From a checkpoint of a small transformer trained on Wikipedia.
Training: a variant of Adam for these matrices, 299M tokens, 9131 steps.
MLP neurons of a small language model. Each row is named by its layer, matrix (down: output weights) and neuron, and shows model dimensions 208-399. Each number is 500 + 25 x the weight over its row's rms, rounded and kept within 0 to 999. Numbers have three digits each.
After each neuron's rows, "raises" lists the tokens whose logits its output raises most directly, leaving later layers aside.

L9.down399:503465512495494524452483510523466489542533506523501489482487471497500473509510528539474485464508508517529559468495469507502516532517485487478477485476480542491518519506493500478492491521513482459468494487496540477464494481522513476476503480496513519455490481481511479494480510445493501494518487526491508470533497510513480511519490460513491492480515449509502510464527502511463496463519489515494524504553484510465470492521492525536541499507490515499483470503467500501506475487504535513468510501507531502464463479531503504529454455511511492493499556483443516528483466523504502499
raises: " the", " its", " their", " an", " a"

L10.down1506:466474474507442517477534506487478525473560499502522503505496496500517457501493495475526449519496501470479532483533525491560490463522504485508493516490501507541468530572525437499478474516516486520516493556480501505518492541497496535467477488524518545479535480478534461492468481490463503477493479497477521525502520490459489503447531459539511515501488476549478557521498519513478512497480494487515539503460525479531474453479517505488459507494499513479486514490488483522526547534541499483531531448551508487492548508480522504456495514503518515496520488500453492498515501475508518470
raises: "rt", "point", "ted", "]}", "ting"

L10.down1418:503503510511454506513533502518488471503491470527480474532521504446488504515502451500461481523500452465444513535459532486480484460504460507516509523512485514453515510494491509479518539523471498492501524537530507508547505495503524498497487481434563464482536487481533520514529504500493511497477535513511515495439488484479517487492512492444541536486472494498489487504496494554530531522496507485526502502482461542469516540496502497496508484491541495491453508497489489537489503466501455479551501501471527473528519499495504463522502497520480491470520561498521461461545505520494448505
raises: "ct", "ency", "ning", "ness", "table"

L10.down189:511459528492523538479490534468512538532505482517536503517508491483491500552513488502531521511529476486490530447482471482466464495474498514491464495503445576529463482491481510468515515522508535505490538489518505485489525526493460509513524480541469526463494489468490519475494504435457515507507497476554491513512502524472502537507539535502524522514496525499503500502522477530492477480478517503471470503468482518475466515487505517520585488458512490529489480483491512465495517467500486490484453527516506513456465488527488524540526557467530484513523467519510485467465482478501506493
raises: "w", "le", "ally", "ver", "val"

L10.down414:522490483478501511481479461503531502524494474514521491515505491527503433452472445513487502511474514495527507505496462510522510500531498504511490488513484473492484501496535523507478468491504495460486478500485525491459532483520494527472497488534515494478532459450487533510493488497445509501513499523500520478570490469516466544518485507514477481487509523527509459494516522481490486498515480527503528504479519516473486529555531519520556499526483522471492509465489478501492474496505494487521473483475486497491479507509478491498467441532445480499488509501479524510476507520483484465
raises: " this", " it", " that", " the", " its"

L10.down1700:518462495498506467466464438517519467492486475538539506539471505476542436476474513509447488435511479540530494455537510504489530519512509471506468512469532517474511522483504510476520494493507494484504506489516509524486455514505514557496490521513482504521484495506484497512481505509540488478502486561474459504499505487493420526515534482509467502456504446473544496520505497507500542498522463518509511475553500523511491506475507467498473550524486504447473483503534531515497488489486514511504493519482546482438431509514472532513477466522479490495534525483461544529492483546542478496
raises: " their", " the", " another", " them", " any"

L10.down33:493494471505488447507483512517489539498463521486513495470543498463560482494501477522542461500504503469512525481527462479474512449491527505505535519530502482487455459500515483520509470505488502514482462510442496515522468506495479535492501547523466521463497522511464481479517531534556510493505516521491463504504498511516474530476487500516504524514496493480541497475492485493498526489521500483510500571477501476484461543546510529507506552526449522485501494491531485514543483521530511502493507465456526497501540472529525522498478478480463511492502480495485507510474488503529487507
raises: " time", "ions", " times", "ion", "to"

L10.down28:484481503516501544475542483503526472526498506516527508519549469511448524464464494520496464518523475451516506504492513521454470493446527488535527435541521496501506497509496521509554476501498526517525492534475491472528476518503522484493483489530524493487523487520543501517473508484522474505492494530464498523531509506483471457465481501486506496494490536505510518489517499499504473470533494510473496504493489498501504481457520461489514512496484513486561499485488477489475463513488476485456530514515480481489488513502485499544499489567479502510488514468532457514503494477522497513
raises: "ize", "ising", "izing", "ish", "ically"

L10.down274:496496510543511499502485465508501455502484485470495447539513506505503512504510513528541488550498441527520530497504510526503487469500470493477524513451519487525468553497517522514479495514504545505517489536506485524533489472525464508432517497531513488530519512463501466515521478425530504497492498488532491485495506498487517500513470502498487485487516529516499550438494487498495530510521510473476476488512490502516484513427536520524504504461497524550549535486513456496495531481477518497498509496508486476513503459470473503500501534524462518488502541474538557478513536500456539470
raises: "age", "aged", "ue", "rs", "red"

L10.down1181:574519489516467485522493494507506488477518490442488524493501544522512527484512539517487475490508518520493507466476501504534554515493495476482472507502509491529500468500521456476487508482511558499519484481506458465428505490487505503517496532525480512498513466500501489553483511511509480515542514492503478491575521463475482522504519500438485473539460503514506521464499498492496466492470505522551510493467548474477461532492533511509491497461492516498493493553500524516520505496512467489495490487508516477462532510473487496512489501524498503493516503447520453491507505479531511493
raises: "3", "5", "4", "0", "7"

L10.down736:491491518443492480466468490512455547485525494487495491516501482525518508477469546495478554475518537485515487519528471537516535535510565508446517506483511514511565493503490483489480531480532543491516483512488449530451502462472528538524527561506514471511509555499520494484481477500455490487493468509493490492552527515487470459513452508467501514513489493507479469518530457528502497460472540486549475500504480508476513484486506457520484520535485468499525538513479483536538463497471451536496523471565522513469504520520513534478495492511487506490527548490523493500505510516493474484
raises: "0", "7", "9", "3", "6"

L9.down1282:509508480490502443518502507517493485515503491442522523473479481487516542499448462530539524522498503491470494485472550474449495556460510545503497517504508479506496502491510481506474492479483477493478474495490479439512516484521526507499527512553442490533498510536488483488491444523469535532496523458521488490493521482505543485514511465483511545570476519525512492503488508531513526509502521458519481509497473507514536511505456481463504532484462513499509486478491508502476509514524511509504539497484548523515539523488528487514536513477504530496532528526496546468482491534487526514
raises: " have", " include", " were", " remain", " make"

L10.down660:487653513518517500480502503503517511486505479522494507500535520529481518526513517537497504491509494505484529501497496483515497485498515496517460514511511493501492498487505498493487497498553490504496521505499499497420492493472496499507522481510479490520500483495521520505492508508501477482537525500478528497819476473487529495508496501510488517481482492479499515482477497474502502519489517509502491515514497483524518497502513486509489493483532522501522500474492503490478504491504493493494490506508504487490486480464491510488499497509509530519514484493525527487523527538522486516
raises: "-", " ", ".", ",", " de"

L10.down1547:534516516522479466575523483544548515475487547490503526535506489507478507485492447505466498494504501506502495506501491473472488492491482475483521536546463494528513500501497467528513557518489537472534491476503477448549481471507486501450512475542478500486493492489556523533477474474540491477509527485467485499453474490561488503529501542483500444467481522513529480478544500519463483538513491503507519471503483472513488482533523478499533470510470471519503521487492549474476503522497499530476540488488501481499487566484448516520517511485502508489488480486537491544486529511463519472
raises: "or", "y", "ies", "ism", "aged"

L4.down886:490617520537497532530488548501490488516507511540512464441511506480536526484495453487464533506480481539503514498503501510530539465528495482513484494529520501508509545516516498487510518494475492510505497470506461471570495501492467511529500500520552473560497489529507460474470485513510511483520526551453521514458477482489474524499533497477489454499499500514526494480489527513466519517482490490498531509518458480484494495484515495511488483541525516533524488453488521503483476491487468489502508502486490462512453505482479515474480527484551476526473539480511502494524513500464488516
raises: "ard", "ity", "ence", "ations", "iti"

L10.down1347:534531481483507458551490425517517487528468510513497534546482498482526509489491495521494526551444497504512484492475489502492510523466515500460511503481465468471484512485517493499470506539474499521515442449472481504531464498528518490477492438469561492490512540496486486511509536480495517514503496497446501515481462468495449502511495520440481475514496469475553498495489476506533467509511459493534562495531487553548510540497522506495504515514488497549533475484478508522467521483459503553467505487495476493467501486513474500473498453501490484503495530506534511505533510501513502509
raises: "y", "ies", "ier", "ison", "or"

L10.down296:509448502509524479492524504508419527549521537504491485488498487492494496516454486497480495498529548502508533477486480515483517513500516522463523533519516498508461511545556495539516491466450516483480495489489473468496509496467416504542553481522530485519495500489505513473530527497497513482516483527489543486441471515515517480496483466501500519468473523482498488503495484497516528517526478513487468496486527442482497485503468516524458473510490460445510496496472485461518481475509439525508543512488468484464480492470505493513528497512491509506489459541475462461497533501521523463
raises: "al", "ale", "ally", "ary", " surrounding"

L10.down1201:493502492531517520477485512495518458445537485484487503514501470520508492473506517486464597523506513444508525471493532472481490471510529490485477507463482495469469481507521513489533510545538517515522540509475500535541558510505485525531515483482463502487489491497522508479512529489482498482466465496505471513465535538508490489499516469495522464528491519539500509505533486497497554467483488495480512493511510489485492504546462515501477504513493458492524530498466518536486499586504504546451502512534468526457537496548448525512527500499513503475502512476468465497500523487531469530
raises: "ification", "s", "id", "sey", "ify"

L10.down979:553506580513565540485458482525531518504472479524513528505492535465439471485514472505497503462512505451510451524499542512530510509469530490522437487495502459510522450555505501494555445528484579495498474527535496479546528529476515511516501536499504523514485459538483503528536484494465504487511455508493503490482507521529480499512499485495534558479525497500504497504464492526509501499512472496517483454498498482523496515490472457509515517489497478503512509527505525460503473513506514513449482501502505489497495531450522518518512547523493483530543499510518476499479494491515482496
raises: "4", "0", "5", "r", "8"

L9.down48:479649509501474454501523516443504511538489491521531526489494497473485496456443497463463551471464516472497512466496514495463505454517493492516525499502513499498518497497511481491499503470505508507517512480500487474503549472483559529528541536493503507511484514528457497507478503525519493506543526486478524491487464497525485510491506509482449524501485507491474494480487467511488496470505530520559539515478512493490505500497505496517496509512493508415534488521490484462463490477463480493462497475542512493516490513437521508498535557519526502470508501506526497532498511448493484458
raises: ".", "5", "6", "9", "4"

L9.down34:508522507489481524463511483552501516517531514471509543550469471539528483512504502488512515456527514513527536460484523508470473556486500530504490469476467490526489486503482487507467505516523474541484506520513533501489470491472519535524483477456480491497508524511489499536522497492489466473518473507526494538488485518497485507506520488496509490468506507543511528523515513516525464511484500468523478486494525489456466466511489508536490472509511456540507475532494490533440466526501500504478494497502526531455490450506464477503479528470462487502496490527480477544518499528518498523
raises: "s", "se", "sion", "si", "sey"

L10.down1749:478504529522464512492489518517453505534479489507498463527464474512482471463486517509525497537512498507543489461532495517539523496500484494557507471499462503505516480438534533533467475484528446513496482513481545525480508476493461481535519475482496493497519500523483446508457496503482544526493478505496502532499495479497461467491514461483498501505504526495507525479503525536509506520512497519483447492493459474499488465524496487468507455494492524533442510491497477521470489492528504480497533536530497555448483499462503510496547486540530513436548498493482467526511492493504553506
raises: " his", " her", " the", "====", " off"

L4.down354:465511464481488535510489492468520477526484531511504477494515477487524458510523476522514502506509533486490514521500458525529510522549489492531481516525456469486494505486484499500505494500510520490495488523493483501473492485475466503513498514488487517451483498504500493518514479485504489521492530514528481507577491512506453468511549507493489496462517525486521512415492501517509514524478495518504557520524486528497508474501477513507502510480511497493492494505537479514453493493492476497490491479501505533455482480520551500495446528533511473460512517510471502513448540524496526510
raises: " the", " an", " a", " his", " this"

L10.down877:495684465479504488513500535500492462510493529489508498510510501533500504525494478496515503499509513498471518492498465489510486516519496496517485512509482519493484496500509520516490491490709513502498521526511496496404495506505499494502514487479484530485518486495497488512483477506502509499506521503511515481713478475520513513516504528520501495483491509513470508490478530489499510512483497507499486492497503501529519519509488498498488489512530527456506486465517477528503489468462531513509495487500495513482509461483471525501465512529520516501465480509510493494480521524540498514
raises: " ", "\n", " In", " The", "-"

L9.down1773:500499490497492480501495476532499510514494498484514494482519554497493515472533521489488499497481459512500508505486511481502511500552505502453431485473530504494502453481497490480510496502498514531473493520524476487540535447481520519536527518496507510494431481529515530529447538498515521490490476501534495449518514506494462516490507488476476458512485517474486529473492532508482515524493499493528485486509452484477479492505493478469461503540479526467477453503484520493526487540534521528490517494464497512508559491468486499495472514466498476449554543490503424524497464537501486503
raises: "5", "ld", "7", "9", "0"

L10.down468:500484487566520553520483517523491486536481498517497543497509484518508480476491465478505469462503484467481497496499483459511525511449480463487476486467493529498476495515499550535516482501522491506493489482509496512523520443513477505495505464517470484518482486487533475523505531487493517493469491517492523536421524480489521531516534509447482482474489490470472483512491508497556453480461459497499465498530513529484478498539475476467490494447505476503512523506489472530498485511484513520458511505526478453471470539474492508592452506472494473482481497500494481485541536504529499513
raises: "ally", "ically", "ties", "ize", "ise"

L10.down1447:519481495500521496470472531501506523508518494497517538535476534565468527444485495456499526538509520525462490460522485521507497485475467489488483497496547486472531499536536470503476501448516502486463462480541475525475526507500509497523494521529450492529478498460468535532491510492511497501534535509512503492532522513521472504514478490494492541484492497533494494487491480550450509484495559491558503503490495456476526516532516482511465518542488508509510517565511536482506510487519495467456492527473496501485506480475498562481503551496504500505512478488476491517525474486505510496
raises: "0", "6", "5", "4", "2"

L10.down1059:525466527530496555490470480474515484514524510490523512484501498493475432496532513480488470519474520476517478520493527503514519532530518457478488478563474500519507483547461499472531457492515514502492488483496491487462507506477511501489508495455500559531537476508512444474492517517529481487465477467515490486484507480482492467520458486516494512503496514507451515535510502525500549494524497481499516524490520530489530479561421492511505503495483500557507480512476521545458490516539524495561523516531467505541524479500458527500472466473517497463499494498528494494491479511511519505
raises: " of", " Of", "jun", " later", "ulation"